MLP neurons of a small language model. Each row is named by its layer, matrix (gate and up: input weights) and neuron, and shows model dimensions 96-191. Each number is 128 + 24 x the weight over its row's rms, rounded and kept within 0 to 255. A neuron's up and down rows have the sign that makes its largest values positive.
After each neuron's rows, "fires on" lists the tokens most often at its 100 highest values on Wikipedia text that the model never trained on.

L2.gate227 [133 141 134 158 114 158 116 135  72 134 142 128 138 119 152 132 127 141 146 141 128 119 142 145 126 169 116 119 121 171 119 110 104  84 144 124 155 134 134 142 117 124 145 173 138 153 115 119  89 126 130  94 154 131 118 116 120 107 153 131 125 140  94  88 104 126 149 105 139 152 153 108  95 135 113 135 106 105 142 169 142 113 143 105 133 132 105 121 127 110 102 127 139 156 139 146]
L2.up227 [123 150 114 166 104 106 132 143  95 149 119  92 137 133 143 126 126 162 141 140 103  80  92 105 130 150  80 160 150 133 122 142 142  85 105 119 158 114 125 128 136 132 125 152 178 157 156 135 132 120 113 115 159 107 106 169 142 100 165 139 132 125  84  57 114 130 107  82 131 206 120 132  91 123 163 122 148  99 171 150 124 122 168 119 122 114 127 138 143 139 113 136 159 144 128 141]
fires on: "ese", " ag", " Ag", "eg", "ior"

L2.gate52 [135 128 128 101 152 148 117 152 153 106 147 146 116 121 146 155 135  76 142 142 151 150 132 132 145 183 162  94  95 130 104 109  50 116 116 156 127 104 152 154 120 102 126 132 103 158 132  84 100 142 156 117  83  92 117 131 149 155 118 144 106 201 102 147  97 114  92 134 134 123 117 112  63 135 119 123 101 170 160 149 145 122 135 132 126 176 103 109 109 117 134 121 131 146 151 166]
L2.up52 [142 140 149 112 118 118  86 162 160 105 133 142 118 121 147 166 112 109  98 110 113 156  84 165 146 142 145  74 124 138 144 118  86 123  89 104 102 145 140 137 107 103 152 145 141 173 148  89 153 155 117 111  86  81 140 149 107 127 123 133 120 114  97 150  89 137 114 130 162 108  65 155 105 119 124 123 155 180 152 102 140 142 111 159 108 151 100 134 138 124 160 133 133 121 148 136]
fires on: "ect", " from", " act", "pt"

L3.gate194 [101 148 177 161 137 109 107 135 132 123 111 118 145 107 129 134  92 150 168 108  88  80 123 123 138 122 107 133  62 157 109 149  97 152 131 115 134 165 135 148 111 162 127  97 129 120 147 138 143 121 141 132 109 140 170 128 107 213 118 144 146  93 137 149 127 118  77 139 123 148 102 132 169 148 142 139 111 147 111 116 135 110 144 165 131 128 105 136 109  98 120 168 147 126 122 140]
L3.up194 [115 146 131 118 133 161 107 119 160 128 124 127 127 118 191 114 162 155 143  94 141 134 114 103 157 142 107 128 117 145 147  59 163 131 116 136 114 193 154 106 146 141 146 119 144 129 121 144 119 144 120 139 118 127 124 176 105 121 135 144 153 142  90 104 112  92 139 104 134 141 135 117 147 142 169 121 151 143 186 144 111  98  86 123 147 130 150 124 169 143 135 117 133 144  80  95]
fires on: " two", "other", " life", "ed", " played", " end"

L3.gate70 [127 186 167 146 107 119  92 134 140 149 135 141 143 140 144 109 146 148 144 133 130  76 156 135 100 126 171 140 126  95  87 135 110 118 152 131  34  98 103 126  99 138 140 152 147 161 135 105 138 129 114 146 132 120 162  67 107 114 111 143 131 150 144 104 146  87 102 102 123 139 100 131 117 147 137 147 121 119 128 108 100  96 131  98 153 136  89 139 168 131 126 101 121  99 130 111]
L3.up70 [153 134 147 113 109  89 137 108 109 114  85 110 135 119 143 119 108 154 115  92 145 103 112 142 124 125 150 119 121 112  68 135 141 163 109 127 122 162 104 140 147 124 122 146 124 151  86 119  88  62 117 152 158 108 125 124  67 103 131 142 117 123 106  94 147  99 173 127 102 126 137 165 152 146 114 100 105 119 158 133 175 112 123 123 122 116 129 100 113  94 127 142 156 123 147 187]
fires on: "=", " first", " A", "very", "ul"

L2.gate167 [140 150 123 151 114 145 133 115 134 100 165 137 133 151  67 113 142 111 157 147 104  86 144  91 138 113 149 128 112 145  83 177 165 142 176 150 100 141 168 112  74 143 127 185 135 134 103 155 176  96 130 102 129  82 123  95 124 170 105 126 144 113 138 160 117 120 144 165 172 124  94 121 100 122 110  96 113 196 129  88 155  97 143 134 105 158 127 134 113  96 152 109 156 113 112 146]
L2.up167 [144 163  97 147 152 151 115 125 145 112 173 105 122 166 134 112 161 170 134 152 106  86 142 112 122 106 141 120 111 146 110 141 157 101  91 148 130 126 153 123 112 172 136 158 138 122 117 127 191 101  94 101 136  81 103 109 120 142 106 191 172 134 105 146 116 139 132 133 140 142 141 138  98 124 110 116 138 171 137  89 171  85 173 161 142 125 139 156 138 112 147 100 178  72 136 120]
fires on: " Al"

L6.gate1 [150 152 118 139 148 112 146 143 120  96  85 114 121 135 104 104 121  83 148  78 197 188 166 151 187 154 126 128 135 118 120 127 160  95 134 169 130 146 100 133 126 133 112 117 115 147 128 126 128  92 152 129 123 141 121 119 109 122 146 130  89 142  93 123 116  98 161 131 102 121 150 172 149 105 125 133 150 110 151 114 146 128 165 124 163 185 107 124  71 159 139 152 122 147 109 105]
L6.up1 [123 113 127 182  94 119 121 136 115 118  85 120 114 107  91 119 120 145 158 101 134 191 124 145 106 119  80 121 130 130 112 108 127 127 141 143 153 138 116 123 128 157 112 149 144  93  93 173 131 121 136 107 128 124 115 140 107 140 129 127 108 104 146 105 109 109 151 121 102 131 149 151 149 171 157  95 129 124  96  93 144 115  67 124 114  79 146 125 147 153 128  99 107 116 116  90]
fires on: "%", ")", "t", "ate", "ed", "c"

L2.gate114 [132 121  87 148 157 167 115 137 132 114  93 120  98 163 107 100  92 127 109 153 197 125 137 100 124 154 129 121 176 183 107 130 103 125 107 138  87 141 121 187 121 149 113 158  98 144 135 103 107 110 145 136 131 138 171 112 148 133 165 135 149 152 123 166 117 148 121 127 111 136 186 136  94 153  94 121 121 138 129 124 106  91 164 138 105 134 109 122 137 111 146 164 150 133 116 150]
L2.up114 [131 124  99 151 154 160 107 137 142 136  99 112  88 150 108 132 115 144 114 139 153 134 115 123 154 126 117 134 167 186 116 120 118 136  90 112  99 133 137 185 102 170 137 137 137 134 146 128 118 141 117 149 101 140 162 111 152 133 132 134 145 115 134 159 133 135  95 107 112 155 135 172 130 158  85 142 156 132 111 132 101 116 129 139  95 112 139 121 151 117 121 165 159 111 129  97]
fires on: " comp", " Comp"

L3.gate298 [141 136 106 157 134 117 145 143 119 174 127 111 154 126 104 115 137 150 112 123 145 127 124 141  94 157 110 165 122 109  85 112 104  62 125 164 122 114 104 125 155 125 128 209  90 108 113 156 133  97 134 143 130 110 166 102 116 148 119  99 141 127 150  97 137 136 136  66  89 150 133 140 142 153 122 146 132  66 188 110 133 138 148 118 143 154  73 126 117 123 115 126 133 125 155 126]
L3.up298 [139 124 158 111 181 108 130 120 101 125 135 141 115 130  54 119  85  92 175 105 117  94 144  94 126 154  92 146 129 114 103 146  97  78 148 151 135 149  73 160 128 134 144 153 115 148 126 112 137 140 145 132 116 135 146 141 124 149 112  73 132 101 140 121 174 141  94 137 103  99 138 138 111 129 134 153 108 124 129 106  73 138 143 151 140 132 107  89 102 140 111 118 138 148  93  95]
fires on: " sh", " inc", " un", " Sc"

L6.gate137 [111  96 132 146 134 121 102 193 120  95 120 135 114 144 140 146 172 167 150 169 142 147 130 135 104 158 141 133 144 138 132 118 124 125 108 109 120 100 116  82 155 163 128  81  82 138 106 141 148 110 129 167 163 125 162 131 123 165 120 127 142 142  65 148 154  81 113 138 149  81 111 135 113 146 153 144  66 133 137 151  80  97 122 138 146 173  97 106 113 127 185 136 135 147 170 106]
L6.up137 [164 103 106 150 137 111 119 126 107 153 104 142 122 147 102 149 121 128 108 150 124  92 117 134 134 128 123 145 130 154 152 118 148 127 141  79 143 196 131 149 164 154 133 117 119 125  67 119  77 153 155 141 135 155 123 122 161 146 179 147 114 121 127 158 137 121 139 175 112 144 146 111 104 147  91 165 125 110  97 122 160 123 137 150  64 167 147 126 170 113  87 135 139 114 107 140]
fires on: "y", "og", "z", "C"

L2.gate2 [100 133 142 135 119 120 151 133 108 143  90  68 153 143 141 138 102 112  62 149 117 149 144 114  87 156 138 105 105 132 110  93 139 156 166 138 161 120 103 104 117 112  94 129  84 116 161 159 143 123 120 114 149 149 129 123 138 130 135 102 121 186  93 165 139 122 112 110 131 132 117 118 160 109 117 165 137 150 149 147  91 177 124 139 101 117 144 166 105 154 146 146 123 131 108 166]
L2.up2 [138 129 116 144 137 124 128 159 115 153 132 108 136 136 114 118 148 148 124 159 116 116 143 104 102 137 114 109 143 123 123 105 100 190  85 169  93 111 143 173 111 130 107 136 124 148 127 140 156  66 150  95 122 152 118 117 117 128 116  64  81 114 137 167 123 144 125 106 142 118 111 168  94 132 110 121 121 124 144 144 105 123 142 137 115 133 129 119  98 153 140 124 109  71 196 127]
fires on: " has", " had", " have"

L2.gate275 [113 131 114 156 129  98 123 135 127 141 106 171 144  85 102 155  81 153 156 125 108 141 123 178 108 146 122 114 177 133 130 119 132  89 152 122  51 160  93 123 100 160 104 157 121 103 148 139 112 148 127 135 145 126 170 126  87 116 158 148  94 136 137 115 142 101  94 128 145 132 106 169  90 132 127 123 155 137  81  81 170  81 165 137 176 134 106 108 137 135 108 131 143 135  94 123]
L2.up275 [122  43  97 159 122 118 116 140 117 171 173 154 114  85 131 120 142 187 140 144 111 170 140 128 149 103 108 103 161 161 127 137 116 103 102  97  80 109  99 134 122 177 117 164 133 107 127 130 148 120 145 131 144 126 174 157 104 163 141 196  98 158 131 127  67 151 133 150 144 123 108 133  83 122 113 134 144 123 137 114 151 125 125 154 125 153 104 140 130 131 135 153 130 110 129 108]
fires on: "2", " its", "ing", "duction", "9", "ree"

L2.gate93 [149 116 130 124 170 132 194 149 135 118 124 105 118 145 109  52 136 135 146 145 129 113 179 120 177 132 119 127 122  97 129  93  99 145 123 135 134 151 153 125 119 142 113 121 137 101  84  63 108 120 206 170 146 139 123 124  98 128 135 100 160 117 126 108 152 161 127 108 110 128 151  73 127 127 133 106 116 122 168 116  90 102  99 112 122 120 117 128  98 136 111 192  97 162 105 167]
L2.up93 [133 107 137 121 154  88 178 123 158 135 113 124 108 123 118  87 158 133 159 109 114 137 147 106 153 114  86 151 118  70 156 126 117 125 112 125 153 216 169 114 121 160 109 105 181 111 106  94 133 129 159 193 164 110 130 136 127 128 117  91 135 104 134 106 126 158 162 117 116 140 166 117 131 132 118 117 153 119 166 113 105 143  84  99 113 105 110 125 115 116 103 172 114 146  99 144]
fires on: " un", " mon", " Un", " dis"

L2.gate314 [128 110 125  95 142 178 129 146 141 111 128 100 139 147 119 129 142 134 129 124 135 109 146 152 150 158 136  96 152 120 139  70 104 108 162 140 137  63 113 139 147  96 120 142 123 113 112 121  92 120 151  99  98 162 132 114 143 182 163 128 136 142 132 126 114 117 117 121 122 115 159 120 157 125 160 125 143 141 142 129 102 125 167 122 118 115 122 128 101 156 160 105 119 154 122 125]
L2.up314 [120 116 118 149 103 189 134 142 161 120 130 112 108 125 101 161 148 160 172 109  92  73 135 131  92 156 162 110 146 114 162 102 145 144 131 131  96  89 130 119 115 131 145 136 139  41 133 130 111 130 148 104 138 142 176 152 149 184 111 143 142 124 141 120 113 139  98  90 126 100 173 151 158 119 152 133 178 115 111 111 135 142 132 122 120 117 132  72 120 154 132 109 168 146 108 134]
fires on: " off", " near", " is", "\n", " R", "ited"

L3.gate68 [ 77 123 141 163 117 132 132 118 122 116  91 162  95 127 134  89 110 148 159 175 131 109 149 133 104 124 143 132 119 200  90 142 148 145 123 158 103 135 129 121  88 142 107 146  93 171 100  97 151 101 143 131  91 152 149 108 154 139 128 158 129 145  80 122 124 150  99 157 103 103 135 153  79 124 139 124 111 135 149 122 175  32 152 112 134 156 119 105 133  93 141 154 139 129 147 157]
L3.up68 [144 149 135 122 104 131 122  96 117 152 125 159 100 149 130 130 161 128 120 126 123 125 113 126  93 106 171 166 174 139  94 129 156 132 102 144 105 124 121 164 110 171  61 148 124 134  99 119 107 115 127 153 142 146 123  77 121 157 109 145 134 103  89 125 150 139 131 128 145  98  83 182  90 133 128 141 106 115 140  95 164  66 122 115 113 119 132 118 154 131 112 157 160 129 134 127]
fires on: "|", " /", "-", "25", "ful", "="

L2.gate208 [134 200 145 102 121 131 131 126 119 121  97 117 155 112 156 124 148 132 105 140 157 160 112 157 135 106  98  76 177 158 114 152 120 102 107  95 158 119 125 121  86 149 119 129  87 128 120 144 127 129 165 139 111 133 100 116 150 131 124 106 109 123 111 147 133 127 148 110 135 138 120 128 110 128 160 124 107  85 144 120 172 133 121  94 167 174 146 113 152 134 119 127 112 136 183 134]
L2.up208 [125 144 128 149 154 128  82 117 184 120  92 133 121 131 110 161 125 100  86 115 191 123  83 119  98 147 124  86 131 118  98 141 139  83  93 147 125 136 126 115 146 159 130 121 113 138 136 175 150 138 128 117 123  99 113 111 164 119 121 127 120 145  90 109 135 121 127 123 138 123 135 124 114 137 139 120 118 130 114 138 112  86 126 115 168 160 106 156 171  84 158  86  98 131 127 106]
fires on: " reg", " Reg", " we", " from", " may", " rep"

L2.gate305 [119 142 114 148 168  90 114 130 145 162 132  89 122 109  89 111 100 108 150 126 126 103 165 129 110 111 117 140 120 135  89 171  89 117 142 158  83  94 128 125  94 120 122 123 102 100 126 148  96  86 157  92 138  98 125 103  94 101 151 128  99 157 107 145 122 157 121 168 125 150 157 133 127 123 152 149 161 189 185  96 143 135 102 137 143 105 147 131  95 164 142  74 121 139 143 117]
L2.up305 [111 153  84 154 166  79 118 106 151 180 124  85 107 107  78 115  95 163 126 124 125  84 146 130  96 116 127 144 162 142  81 153  82  83 126 140  93 101 117 112 117 130 105 140 137 122 139 131 134 112 151 118 160  93  82 108  98  98 161 121  88 157 120 110 154 136  87 136 141 139 152 136 127 110 147 154 140 151 191  81 145 139 116 109 142 108 145 147 108 168 138  70 120 139 129 128]
fires on: " pr", " dec", " Min", " min", " Pr"

L2.gate57 [ 94 147 107 135 183 154 143 114 174 123 128 122 143 123 182 100  73 117 149 163 168 104 122 136  92 127 141 117 126  94 138 134 136 103 136 122 183 166 127 134 150 124 147 124 138 135 140 136 145 145 125 141 121  90 110 137 125 121 142  87 101 175 153 145 114 109 105 125 142 119 111 114 130 126 162 109 118 143 174 119 101 174 162  51 148 132  86 134 164 175 150 109 133 143 146  80]
L2.up57 [122  89 159 114 173 118 107  97 156 138  90 108 163 117  88 115  95 127 140 111 137 149 137 105  69 148 140 111 143  67 169 151 134 109 142 191 171 154  98 135 143 141 147 124 113 136 147 134 100 136  98 159  84 119 136 108 125 118 127 100 103 122 179 114  91 123 105 114 140 164 158 109 153 114 148 125 105 100 102 114  74 149 140 156 147 165 143  83 124 139 105 124 117 129 100 129]
fires on: "ially", " following", " until", " December", "ely", "itle"

L3.gate162 [ 97 135 157 116 141 154 120 120 129 101 156 147  98 100 165 116 133  80 147 135 121 141 144 158 146 112 152  51  89 175 145 146 117 124 150 143  99 134 133 157  76 136 128 125 149 140 130 113 156  98 130 136 138 141 131 116 138 131 171 149 143 163 113 149 135 116  85 168 111 136 161 112 116 132 159 115 116 137  94 132  94 124 126 113 120 164 123 114 117 111 130 142 147 125  98 135]
L3.up162 [125 145 136 107 134 163 132 122 108 139 177 145 116 124 128 151 143  88 126 102  79 169 128 186 167 139 126 109 134 131 174  96 134 114 117 129 122 112 168 102 117 131  88 137 165 132 134 136 162 113 110 142 152 105 119 138 124 127 131 140 152 159 135 151 132 150 115 147 126 132 175 129 121 137 171 140 110 165 114 132 116 119  96 115  98 150 142 176 145 143 134 145 170 147 118 130]
fires on: ".", " time", "day", "10", "born", " she"

L3.gate313 [104 103 108 106 123 132 145 140 109 101 130  85 148 124 202 139 146 137 127 118 136 149 153 151 172 146  98 136 154  97 138 105  86  92 161 119 161 151 126 124 151 103 137  97 126 131 133 110 135 127 165 123 166 130 118 169 120  78 167  97 138 124 110 131 115 131 133 102 145 136 119 120 163 129 145  66 121 124 143 204 136 134 136 137 121 131 125 137 121 105 188 124 124 139 120 141]
L3.up313 [101  65 153 102 107 100 122 147 114 128 129 124 154 134 183 167 118 139 121 122 111 160 144 148 164 143  90 130 178  86 147 126  77 109 139 109 166 131 161 101 154 103 115  46 136 111 163 129 150 141 133 165 178 124  95 125 113  86 112 137 187 127 122 125 142 131 103 128 128 158 115 114 138 134 140 115 131 126 134 187 102 172 133 157 105 127 132 149 121 143 166 113 130 109 130  91]
fires on: "ost", "ives", "cess", "ions", "ice", "ages"

L2.gate316 [125 106 132 148  99 148 132 111 126 119 120 139 109 143 126 106 121 144 146 126 132 102 174 137 118 135 155 140 107 146 135 174 143 173 114 137  74 131  93 175 128 115 113 121 145 148 137  94 178  88 138 124 101 145 181 150 136  97 155 132 128 124  76 169 105 127 132 121 115 134 102 119 112  96 129 115 132 124 127 133 133 129 174 154 131 153 131 133 156 133 145 137 149 159 143 105]
L2.up316 [152 109 132 139 124 139 110 118 135 146 136 117 130 156  93 129 118 137 126 142  74 119 122 111 113 124 162 120 139 118 125 199 170 145 122 116  56 127 101 132 133 135 130 120 179  99  98 152 133 123 144 130 139 121 164 127 104 145 148 117 142 108  87 154 118 102 133 107 141 144 139 113 112 103 109 120 148 120  93  95 118 132 134 166 161 153 116 151 135  77 128 121 127 100 116 105]
fires on: " This", " this", "\n"

L3.gate49 [119 161 108 146 124 135 126 145 131 125 129 129 151 110 102 110 148 108 143 180 167 124 145 111 166 136 130 155 126 146 181  93 111 104 103 157 156  85 124 134 109 122 123 114 140 121 106 133 126 120 141 112 106 102 111 156 108 140 125  76 135 144 171 123 128 149 101 152 157 140 113 116 156 136  81 127  97 106 148 174  81 144 116 148 114 166  99 107 168 110 126 117 104  75 154 174]
L3.up49 [139 129 121 159 128 136 126 104 113 115 113 140 137 138  58 129 161 110 137 147 129 113 110  81 132 128 116 148 110 117 130 144 115 166 138 121 135 120 172 101 112 124  88 143 105 140 113 102  83 177 114 155 129 144 126 116 139 139 132 135 144 151 108 148  99 148  91 143 163 110 137 129 116 135 113 122 125 116 166 109 115 115 119  93 108  96 123 145 177 165 159 157 161 132 127 139]
fires on: " per", "^{", " following", " =", " Cl"

L6.gate262 [116 144 105 132 159 133 124  98 147 106 131 174 154 125 133 105 135 116 104 115 184 135 120 126 102 138 115 114 153 141 108 107 116  87 138 156 119 129 107 145  97  98 121 120 124 118 109 125 114 106 105  83  95 152 118 155  93 143 127  97 111 148  98  70  85  95 160 172 106 142 134 122 148 147 135 118 114 144 152  92 173 125 140  81 181 153 106 126 122 142 155 111 149 162 127 126]
L6.up262 [116 165 114 122 114 116  95 115 143 107 132 141 146 127 125 134 107 141 123 112 124 122 104 137 136 106  91 128 161 166 119 150 125 141 106 137  75 118 139 134 130 137  93 108 136 109 158 137  80  83 111 122 118 150 108  81  81 103 155 153 160 136 117 117 133  78 124 150 137 152 141 120 135 129 108 149 131 110 155  93 136 145 114 110 173 134 129  91 107 130 121 182 147 123  78 110]
fires on: " |", "h", "0", " wh", "1", "un"

L2.gate35 [156 125 158 127 149 127  75  51 151 114  99  97  94 124  75 142 104 100  75 117 132 160 133 150 150 124 150 150 113 121 104 156 122 106 128 144 127 107 129 120 106 156 128 133 108 159  95 129 147 142 157 137 138 147 159  89  90 122 127 103 101 106 133 169 159 146 105 115 113 106 145 151 153 149  94 132  81 136 129 141 145 149  96 132 102 173 115 127 105 138 120 136 153 146 128 137]
L2.up35 [153  99 147 107 151 119  76  80 140 114 108  87 106 143 134 169 111 124 113 132 115 152 119 140 133 108 170 135  89 106 142 158 156 116 113 161 129  77 146 115 100 165 110 117 162 152  98 173 137 148 158 163 142 131 125 105 115 150 115  86 102  96 165 142 134 150  99 108  96 102 101 176 181 170 115 125 116 138 158 120 125 165 113 153 109 142 139  92 103 140 112 110 161 125 146 140]
fires on: "ock", " Air", "ck", " Sing", "uck"

L6.gate222 [121 125 105 161 136 141 100 183 150  53 126 148 133 139 101 128  94  98 116  96 143 178 129 136 126 137 137 139 146 169 107  99 134 148 100 107 130  88  96 139 126 152 142 128 146 168 133 131 130 137 113 154 138 150 164 143 147 164 150  96 159 158 117 122 134 151 149  98  92 153 151 146 112 116 123  84 165 154 162 147 137  68 125 140 166 131 125 151  93 138 168 110 158 160 102 125]
L6.up222 [137 104 131 144 161 129 156 130 158 117 142 126 118 140 122 136  65 170 103 115 162 138 133 146  98 151 132 146 114 167 142 131 108 108 127 151 114 139 119 126 182 146 145 157 115 102 136 137 126 118 142 140 127 149 156 135 159 119 188 148 147 137 144 161  79 134 112 144  95 116 120 116 120 180 116 129 114 122  93  93 125 140 136 125 169 138 125 156  99 111 109 140 160 143 159 105]
fires on: " comp", " dep", "em", "ep"

L2.gate24 [145 136 110 133 167 105 136 149 123 118 103 101  89 126 166 150 109 127 136 127 123 161 120  89 134  92 176  78  72 135 134 149 134 135  82  95 155 144  81 149 175 139  98 173 122  96 137 132 123 131 135 131 115 116 117 137 121 111 150  89 141 114 150 155 119 122 132 126  99 122 111 141  96 114 159 125 129 145 131  82 117 166 156 150 131 106 149 127 137 152 161 137 135 115 175 112]
L2.up24 [142 140  98 170 126  98 115  87 149 124  87 122 150 156  98 117 108 124  91 138 170 173 120 133 138 141 133 189 122 145 107 157 143 103 121 110 130 163 113 108 145  98 172 158 111 155 134 142 135 114 105 128 103 112 157 104 119 103 171 123 121 120 140  99 135 148 155 115 134 173 164 144  94 111 165 100 137  85 142 105 137 159 158 103 119 133  99 119 173 134 157 102 167 102 135 116]
fires on: " gr", " Gr", " popul", "gr", " Dr"

L2.gate223 [137 172 167 124 131 116 115 136 184  89 129 147 126 107 142 104 150 120 104  87 121 137 126 114 102 160 151 124 149 117 110 132 108 127 166 195 130 161 202 143 105  99 144 120 130 180 119 114 116  97 115 138 107 148 132 115 126 125  90 114  95 109 131 106 121 115 125 136 108  94 151 141 114 149 172 160 129 123  83 132 154 107 122 154 107 165 163 109 133 148  87 137 131 122  96 146]
L2.up223 [146 147 163 114 127  96 112 121 113  92 155 107 143 105 161 123 151 144 151 107  90 110 145 112 109 105 163 113 104 143 111 142  91 122 138 164  92 105 184 129 127 115 142 107 134 126  92 112 118 112 122 101 124 130 118 124 122  96  89 131  95 102 159  88 126 104 125 109 153 133  92 149 123 135 117 126 110 146 100 109 159 135 118 140 104 158 150 121 139 129  98 106 158 110 115 145]
fires on: " Sh", " Ch", "e", "way"

L6.gate260 [123 147  90  70 178 138 131 103  88 117  80 117 154 132 133 132 114 118 107 161 134 114 138 107 172 120 138 108 126 113 156 120 132 138 118 136 137 136 109  94  94 107  98 130 117 136 113 162 154 171 148 124 157 131 113 161 121 141 145  68 129 172 144 128 115 160 144 129 138 154 111 113 135  95 129  89 158 166 141 138 137 150 170 166 140 151 152 127 126 123 143 127 122 121 110 138]
L6.up260 [143 176  69  72 153 147 127 170 127 111 119 142  75 144 126 174 116 136 143 102 147 141 141 141 118 105 109 190 136 135 112 130 134 115 135 110 120 115 127 112 128 145 139 149 135 105 153 147 111 124 135 120 136 113 115 120 106 175 132 143 133 133  97  91 122 109 150  95 160 106 139 153 106 121  81 140 137 146 154 136 100 121 100 118  99  93 158 111 145 113 133 150 194 137  77 148]
fires on: "k", "ass", "age", "ge", "t", "ber"

L2.gate135 [103 105 130 124 144 129 138 189  98 134 152 123 131 121 132 108 106  88 175 108 132 117 155 157 100 128 128 136 178 115 150 127 125 157 139 117 157 128 125 158 137  98 109 141 144 112 126 111  82 167 121 122 113 148 130 135  84 146 160 105  71 104 151 115 118 125 139 145 135  92 113  90 141 138 119 152 112 130 124 110 120 131 132 151 136 131 162 137 153 159 105 154 137 117 146 113]
L2.up135 [119  95 136 145 109 125 103 166 145 110 143 112 129  95 117 143 165 126 127  96 114  70 133 111 122  99 116 121  93 144 140 108 126 177 163  92 117 156 146 148 118 125  84 136 176 120 144 157 135 110 125 129 115 127 110 134  93 146  97 147 167 101 157  98 148  83 140 159 121 138 154 127 162 139 137 153 148 118 164 114  80  99  83 161  90  90 168  92  85 161 131 133 137 145  85 160]
fires on: "1", " $", "6", " was", "$", "0"

L3.gate138 [119 160  96 135 107  97  90 143 121 113 117 152  85 143 122  85 123 136 106 139 201 124  98 108  96  86  94 126 159 126  72 165 159 141  86 146 141 167 130 122  95 145 132 128  94 169 124  98 173  94 128 117 144  90 167 128 135 158 156 131 104 162  62 130 100 109 140 144 134 162 148 181  84 123 122 135 115 141 165 140 131  54 137  96 166 154 136 141 129  84 148 148 124 156 136 114]
L3.up138 [136 124 132 145 155 140 107  71 102 157 149 111 117 128 135 117 101 178 131 138 108 142 146  42 130 123 140 158 120 117 121 144  97  90 150  71 120 149 128 122 150  86 137 118 124 161 118 125  98 117 118 134 180 132 153  96 105 148 114 117  76  89 116 138 139 109 120 150 120  80 145 136 137  96 141 125 144 151 125 115  67  88 159 123 130 131  68  99 146 160 102 129 122 134 129 119]
fires on: "ro", " /", "hy", "=", " =", " &"

L3.gate207 [135 109 170 105 150 131 116 128 108 128 177 138 131  85 150 122  96 130 157 158 113 155 129 150 186 125 119  98 108 172  94 140 124 185 108 120 114 122 152 116 143 196 119 120 155 125 125 156 127 133 110 142 122 123 155  84 171 122 108 164 129 116 144 159 137 144 135 143 105  97 153 146 162 172  96 119  90 122 120  69 142  74 163 172 115 133  89  91 106 106 144 114 122 136 151 146]
L3.up207 [147 164 143 139 153 149 145 113 158 115 173 131 114 133 164 124 147 122 162  92 133 152 137 158 158 140 112 130 129  91 126 117  74 158 121 112 167  85 156 138 139 146 157 154  87 114 134  70 133 170 115 124 108 117 109 109 111 136 146 112  97  87 169 135 124 106 104 107 107 125 161 105 124 113 109 125 125 116  97 126 127 156 152 115 140 134 180 174 138 127 109 110 112  73 157 128]
fires on: ".", "itle", " Country"

L3.gate231 [139 139  91 128 178 121 152 134 131 140 151 123 125 154 132 106 125 117 108 107 126  92 134 167 134 101 132 122 124 102 125 129 135 139 152 128 162 145 134 149 131  91 133 201 142 172 106 117 105 124 160 104 146  70  72 110 172  98 173 140  95 123 132 132  97 155 172 124 133 109 108 118 104 119 121 118 104 152 167 111 165 129 112 120 157  90 142 151  68  81 138  80 108 127 135 150]
L3.up231 [120 157 115 176 173  99 135 142 119 149 130 118 142 167  63 139 107 146 106  97 114 114 103 157 137 108 112 108 120 114 104 139 123 142  96 140 146 127  97 134 117 112 122 163 152 152 113 169 155 110 135 133 149 127 104  79 176 100 113 101 144 121 169 145 154 138 167 103 147 151 139 140 129 144 125 122 112 130  87  88 136 110 114 134 113 104 125 147  98 130 129 128 118 113 168 136]
fires on: " National", " City", " Europe", " Roy", " Cent"

L2.gate201 [136 146 150 131 159 158 124 117 155 134 101 133  91 115 117 117 154 132 103 100 129 130 141  98  98 147  81 125 102 172 115 116 108 109 110 147 153  79 122 157 148 119 136 153  77 154 142  84 115 165 125 118 103 172 117  53 114 138 143  98 137 122 134 115 120  88 101 120  92 164 172 147 159  96 106 158 122 167 122  98  82 141 149 136 139 137 134 139 137 179 111 143 119 141  85 176]
L2.up201 [124 124 177 133 164 144  78 119 119 150 103 155  92 127 122 111 141 125  83 130 138 108 124 119 103 151  80 114 114 137 105 107 111 152 116 110  99  93 121 132 131 106 111 146  94 112 123 111 110 143 116 101 102 154 109  99 151 138  86 102 176  81 162  92 152 101 102 120 128 170 104 141 157 126  93 126 133 175 125 144  96 125 123 134 140 118 138 111 107 154 110 151 144  91 110 104]
fires on: " sh", "sh", " Sh"